{
  "n_layer": 8,
  "d_model": 512,
  "n_head": 6,
  "n_kv_head": 1,
  "head_dim": 128,
  "d_mlp": 4096,
  "vocab_size": 50257,
  "activation": "gelu",
  "norm": "layernorm",
  "norm_place": "pre",
  "norm_eps": 1e-05,
  "positions": "rope",
  "rope_base": 2940.0,
  "rope_fraction": 1.0,
  "qk_norm": false,
  "attn_scale": 0.0884,
  "bias": "none",
  "tie_embeddings": true,
  "parallel_block": true,
  "init": "normal",
  "init_std_qkv": 0.0211,
  "init_std_o": 0.0,
  "init_std_up": 0.0211,
  "init_std_down": 0.0,
  "optimizer": "adamw",
  "lr": 0.000768,
  "beta1": 0.9,
  "beta2": 0.99,
  "weight_decay": 0.15,
  "lr_head": 0.00696,
  "grad_clip": 0.5,
  "warmup_steps": 507,
  "schedule": "wsd",
  "decay_fraction": 0.831,
  "decay_shape": "linear",
  "final_lr_fraction": 0.1,
  "batch_tokens": 65536,
  "seq_len": 1024,
  "doc_mask": false,
  "train_tokens": 533200000,
  "steps": 8136,
  "dataset": "wikipedia_en"
}
MLP neurons of a small language model. Each row is named by its layer, matrix (up: input weights; down: output weights) and neuron, and shows model dimensions 16-143. Each number is 128 + 32 x the weight over its row's rms, rounded and kept within 0 to 255. Numbers have three digits each.
After each neuron's rows, "fires after" lists the tokens most often just before its 100 highest values on Wikipedia text that the model never trained on.

L3.up2614:108069092157119119095184176162067134177125113055102104150086141162121140106136106082135147104038225102093105155061117139142098111181154116064157149199166094082082161178130168160121113128122110122132159125094116163084086137129053100088142127132070152066131142119124156147138149090152120157194193148175135123143125138131197158116067150152145117140116102120189125165130154131161132142135
L3.down2614:144132118134141127084166140164173072100111155108149120124154104126121101152085081068062160157119164142114109165071155098131184122170130126111166134153133103138133145192165097132179120121186100056115112102125128114140166195159155154152134128173121132096162115122130141117135181082142075142112130123169139075092112178150168111109120127122141123166131131159071111120132183093102174183161
fires after: " ", " of", " population"

L3.up1899:193108098152122111134128140188119121188136094091163129128178101112169053099069134117148081141113205129147122154137138148106153124173127155137134129130094069128098171173122111136145062123138113104119168115059134105106123141128126036111150104160174131199155094115196143102129122137097181069110110110136149157116078118119182175099114182143088119148119170109116164138110100120094106144095
L3.down1899:118161113097099152119118136131066169127102109126131043146122156178127124164096179146150179158150123099160076136173065117138147145108101159102106109104154078115136183130115078120097135143173116089154071153105052144130124137122122109136082120101115124112101164109082120124161139157098181139215135105118118127162135123125115117121078192135134144103172039085149167128137132155164098101141
fires after: " this", " a", " that", " same", " any"

L3.up2528:160104103148108115121133165115143121103178137099076124160067159132149084107098146067129142112070161165094129145112079156082117077152159068138125087119154145085155164133142147167143126095120107178083143154094186196152121092172123099130109103155104097118146109161156131159142090144161122091141181181165099038146140179144195146116148109110148097113108111162152126153110128131156124129119
L3.down2528:140145107131175165111165126105178170139085120129171153148170101096161104061108104149097144168093178127101138199062172130148099101128151114121096147082123176121143092155100122125082151165151155060176153090082094133163174204148133138154157119120178161147165155108101160119106112117156111165109114173127109111054110186121125108067079165099131131114066105141115141084165118094151116135157
fires after: ".", " ", " than", ":", "199"

L3.up3723:123057110146125075081128101118106119158109153079131161158169146082104173122089183145135146147126089114146106141180137195155086053164176145121191190196075124118110145160125106114094096124129120044128106074057107118128186123084125121108145125101127142112128127113091114135135068183130133131187196190118071103182084093074083171120162164084054085097167130119190125164144157116191104113113
L3.down3723:118107136123092076136090178110109050153098188116081136085137144086144121092157102151136127121142073093074137120089139111145154094077121168181153153147115124139120150111146158169126083171169163168138191104113113147136149184158142131102119110115139110145184127087063152103080124072150159182126125097092137117120133162124129060102139105152178064135121180097102061132113126166109128160157
fires after: ",", " of", " and", " the", " but"

L3.up2721:165149159097131085175195108205191096101170105125159158112094138167181104179140147134143040163136172086135093104152138153149169159220161118153149120133088052158128150143149112144135103151131134088135152121083111098133212109204144137069122102129124092084163122127122120098150141111137132134106091052156134136104165104129083178093177078137085116086150139128146115138142149113137088180065
L3.down2721:073165135155065112148165104063069160156060125133153115142151066152130134145129085149147093113103147128090086162180142111138176102162090179165116133137131096122124087104181114113103153124105118083153193101102148055136157139160091100144079159113137063126166156115087159144158144110148155149134130160159122106128110163093094218126086109115139148157145084106112101143112078146187204090147
fires after: " |", "|", " (", " the"

L3.up3003:160061095136152074116181094157190106131105095125153163145150143097125153097068110095115162172111162079136106164127136087155115083180128122102175074142122091185135196116143120119036066136148185176139122109114103147116151136165099090172131098098049111126106154125123144122182101088153122186118141124132121138160117122130088121140101151132119137127180099144139086106125125150094089145098
L3.down3003:218141159148143173069041210142085143098083026138139084144102139188193128153171111144191160128131073143165093157154097101105128128079149086135122136171161088141096128150150124079082116122138063078186093144158075137101103135157123131134153167109116140105132178127095108092142165122132128113156136183111142078139161122121129165108063149167147140110154087179169154113131122135104135135108
fires after: "|", " ", "\n", "200", "199", "201"

L3.up2546:114086141185064090114147125145181132127091065150119095133132126146117090128177124112118141116062130111138093107074119199105123069130147113134141101122141118130066045140139092139132126112091090154133132066127108098087067125127187126133200149154111131090165130177129172112159160182129115093110190161168094112144173138099142138119119134163137177133131083086158092141107132154156127164133
L3.down2546:131106131065123124189129126122117165140138160124113138151124113151169119059150118129133122176215117111138171098135095104120163114168091078104144137132137117171151133145093096152133146166178115151184103129138081117153178114113088196126131151080165127084091123077126137162112127107173150133120092085090137115128116099126121143173145174149179090121161144174167109116126100091122149097138
fires after: " |", " a", " to", " col", "-"

L3.up2537:127121142172124107104139111112102129162108083092110077209138148146122111197095096108138094141116188118109111106088115144092103115187069090111113089129168076133135126199121158172146130097193146159163154151127134166135108102151077132118111155145149108112154150142125139130142175091129135082179132121126153097104129130102203169145114104142130114114089116094162107112159095140107079107126
L3.down2537:162148132097112157128189144178103169107152135110041085132151086128125127103134087126136142140205169137090144105082189151096101162165106072104157146111118115125108169157135149086141139119170097120147095147147097137144125124169134119136082150160139090132132158094155076169160130064140087072067148117173121117055114166118107138108175166138140075131119112180156144180142104091117128154115
fires after: " ", " in", " as", " In", "In"

L3.up1017:085113113147152120137178134118123134117129126086115167101124131162126107109122062147126102127130099112180177111150143122147118137131158151172163172168136100090089143143110162151049126158107183077182223075075066099084102117179121103090124098100097168071225173147148127225123063105124083141138114152204103144140174104084121164149130151062103113127174125169137127109142103058127099103098
L3.down1017:105128145132150128121185142085119154102132127128137146098148122117191062129068136113104069160128205087123130114145144122106151074101121106120111133084134104127160079078159149142149147176143128111127120098089095142102202167147106074118091114157116150141154168133116101131116094143134121175145131180165109041124166126122127113103092096135074097103092185110153151137105070093122137147102
fires after: "),", " an", " a", ",", " population", " =\n\n"

L3.up108:115151125157132110097102091139150101179120124047076168158085151136157091145144078135099126112133110088080084088121096154128177133194101166165160134123137106078187168129164140079100099095210113135135087109098144085127114068121133053133102117123104118100121161121153107077095120064198086155108146127132154113105111107137139148146176087127172132156166117128141131151117179101128090131145
L3.down108:123159108132096146144165133171125180121129163140155092100100134085137097168115189115144113122110136158097168162126076094085137128121102090087139176135164131124152092163097104108154101098152142127081164116124106173146142170112148163102118095137156138152133146131094150137189169196115149120120112151122199096116127169112117138178108161127111138111132163168115105142158106089152107109159
fires after: " |", ",", " ", " (", ";"

L3.up296:168146179112087113048162143135193075089086080148132103165101120161160091130174121117151127156146155124098115072097161194088131129138154039123139106180081056147089113093138103119117152062102107129143124109167133147099136102141174117198131098127113100122139167176134166100131127146140127124114103119099084128144109158141098141113138111161114171133120078151121097160154102109176154166078
L3.down296:079176052148147113102121120104092147148079164053137144124210144114105186129115102158110062098123077126093098152161117120116116100090118192157090160137141040186154088146093145113129070159181148046148141093105112159117088191164101152082105152093128142119129067103106097118131128108136115118124135129204110078118141106112088136106094137109178091093140162082110116111141130136083168165113
fires after: " |", "|", " to", " not"

L3.up1198:152137105156127142104163045198124112148097109120151112134180127099179107152155154125159164133128131069191159132143157121158110049147116069137133155158144103139147160115144190175078067122074121155109150082136148116109173101126117104138108127100141122125116082047146151068121127159170113077101160091092143137149124126169166133108112166160126106160120130055131092123157159064159141128102
L3.down1198:071114167141081130141213132131087143098084123108130137110093100129118145148056239102126151129133200099105157147120084113075155065110099142095097095098128087175211105117081114153142176139105144144102079163162126136108141106125134116174172141141149098163085119191130101122155123164160101182141106129118140155157158162105135115115118073099086153116111073087137166134127098140172118145137
fires after: " the", " that", " this", " same"

L3.up2587:127103110151118093070130149180109117092193131158151212086135156116130138115182160095152148131115097083162130138093140221157133075116142139171142107224101086123148153106136167154098063130176140103138147124078128113098092085137150149124076127100057077119133163128099157096149139163135133167109191175094120154140102169114169128157209184131136172073142125147154076123155084136144136103075
L3.down2587:111107137139113159158117172123148106090144166117160135126173108042143114133107100141120066126147087076113146192149132148102103126109114097131143096167152100165129142108162151081163124179140199138164145075149061099136111178087152157175072121148141148207126148170119165203155136183145125158070193080111167116130134140143115076112121107146154099143133133156107120106106105087122115100119
fires after: " the", " of", " a", " also", " were", " be"

L3.up211:175119142124124115158175112161085114126146133117149103173140165109096127126114125141159106089150199139116203100098132163133125131127126121072098132095150084139098169153121139146144124158102087194172189109150085108096130093102104142137116112171121159097161121135075159122167141143100136105111098129156146084210171117120138188120097178119139098097082097133108157089114092097197097107089
L3.down211:100124149098118168103154097153109110122153173119133143140124160091090096116157082152090143171113123119096112176101125124162138184195081110176117122172091160111165191162113111072098144152158089122125081087158133144191093147124147130135166116119094087135179118104097115141111137135119070144073136102130095085118125207128153131085128122110093176132175126155103134117145163134106150158158
fires after: " ", " in", " In", " to"

L3.up843:070137076163142137197141135134171084183143147125106083090109116125135129084076123160113140108137120129123162139150146156154052083124124102170154160105065126143165126079123178155106043118123163068135178085000075104051110125126131140091138132112162110159172105169062119209145113143145134097173114086149171143153045121122090081127154153132073122115139113102043087101150063110107100086123
L3.down843:106109182120109151086125138115096107092134102160135129153146121112110104149120131132067102113106089161130108081161094125121152137093186155081096090089156162198179116116147135097165130106133133169104104082165187164173129128082085071232156076127153152116102140076167141128147122114108149099148111131133129135143158156134070104093167126124131085187151101151167187127165169142136134113136
fires after: " a", " an", " first"

L3.up1063:114121149104113079125184159109112116159099066126109153114164147115156133095103101104132123157142170106119097094142062170154127174138106106103163111126143100144146153100105093136151107183171151174113109126141127135085131146144088143139091103120072066128131206072095121140100151125171146177107143143154110135091095108154160140141093081103134136101126099125165104080094117105102047158146
L3.down1063:117132172141126139142061137158175164095157097155114085116162199079076179126114195127162117152151096120150199089170096114108074094109086111157082117165126134180084153140135128125084100077179100110113157136133145095147151034115117085107191139094066167136154138158113172080153156122145120115140139135101088142081114142047104137140143125178132105099165120103147125112103082143122064142144
fires after: " ", "\n", "202", "In", "===", " ("

L3.up905:142193112123093098153129117147115078181109103106072180140083152105150126140113123129101115114134125140157062120180108158126113118162110145143156131166119126157130160100140150118100089140145147151124107103050102106087129089123133097145075074099071092120169149101174188118118130129218107144081076138128144142147087100107119144118137092099173154181171129144119132137188157057137097118108
L3.down905:118138103132135107106108134132106147147090080118161147132120160136124084085109115093094176133162077163107118128083124156058183085118136138119090133127108183158109096103077104047142134118128158155135178057149160166142159137103152119066119119131085146176126150103087124100127133166141121174138133108092092095155137095145123136124137135132136090151140143087135148120119103045143153128110
fires after: " |", "|", " Order"

L3.up1190:095132100106130073124196134090101083143097105158156106109129137144124095167116152107143127153133135115105102107156095158104111105178141093127192071114155106152138187176102111154107147147140160183108105118081097151095092138140127098079141111125059129104098123087143168130150141143150133134106099181091101112178147137086163132159124132146136089132166057159159111085135133115172117202133
L3.down1190:099132106092140127120138148096157112140086120143091090153116083096114072069174148074190129150120139134067105162196211128108179144140100130128099100133126144167089147182154145115065134118179096087111081118101127116138131096172159074129185129200145186097116147125116156104160158089156135125141130144130066073097142193111088178118125089147102117141198135140155105142111144175119150103142
fires after: ".\n\n", "\n\n", "\n", " ==\n", "===", "===\n\n"

L3.up192:144054124159184057137181126117130125121089090150156143177151117140144144144168105074139132182110157066069162127083159183151136137152153115085168125196104090168125169127144128109080154150134138088081134137124103091137135142214135108084155091115072088102144106111093088105118139113165089140108148152112127116121139131121091129107152095070166145086122099127119117089183165157109115094156
L3.down192:174113146111136147095122144110125101074164081118095171130103136132100125133121172108125174059137113135113093142142090147065092137130105115165166183174145076088137125102141168089142101144155122156104132115108095126067068080140168165138091217149151118081103142160179113115162142096159118107211130168160124119139142123164166152110128077182124086135173130076205197075083131118125138095124
fires after: " ", ".\n\n", "\n", " member", "."

L3.up284:167125085173170084179156100125105094122143119092099154167180147077122061087100145052120102161089089121142121091169131092151075037144102148118139093164115128124165174180137160164085060137111186123154215073042121100110103076119052128140123161122126086089182130137161111117169112070161136089179147171115167187136087146141144124121113157089113126137131121124138120118138136038107167096094
L3.down284:106159151175064139166160125092152166144129108111155096138134104143164119200121098113104140124077218137157164112151199102101097104143139127153111165124137065136136025117115109125219188119122188132148116138124110109131174114075105131168116110176176088128085112081177129106157176124170138133119106104178138083111138132130124140121145086067147099102201072134092134131136103088116099045129
fires after: " the", " in", " a", " an", " Air"

L3.up1938:145154168119141092162102131137098096144131133118091152156080121114123144178145115105102159169080173122130088093123112179165172088166170109143183116194045106110117156139181120133120106073136132141166146047075163112153108139114124035181154140129072101138105160113210114156133116074163064139107084103137138076149146080088093137108139104110113111110123111128131130100112173103132131112077
L3.down1938:133132096111133087138124139142133185137091145121118108193155168128124165146103174142140117115199099169108123140116083142071080135076138116118059129090210213135096114115081095133110107176117137177058161128139144170068139150162128179126128139070113158122077126110049163123106123155161119173076167114166152107154094203120145124098118162136105111134150143151071132137123147137216128150139
fires after: " |", " (", ":", "-", "==\n"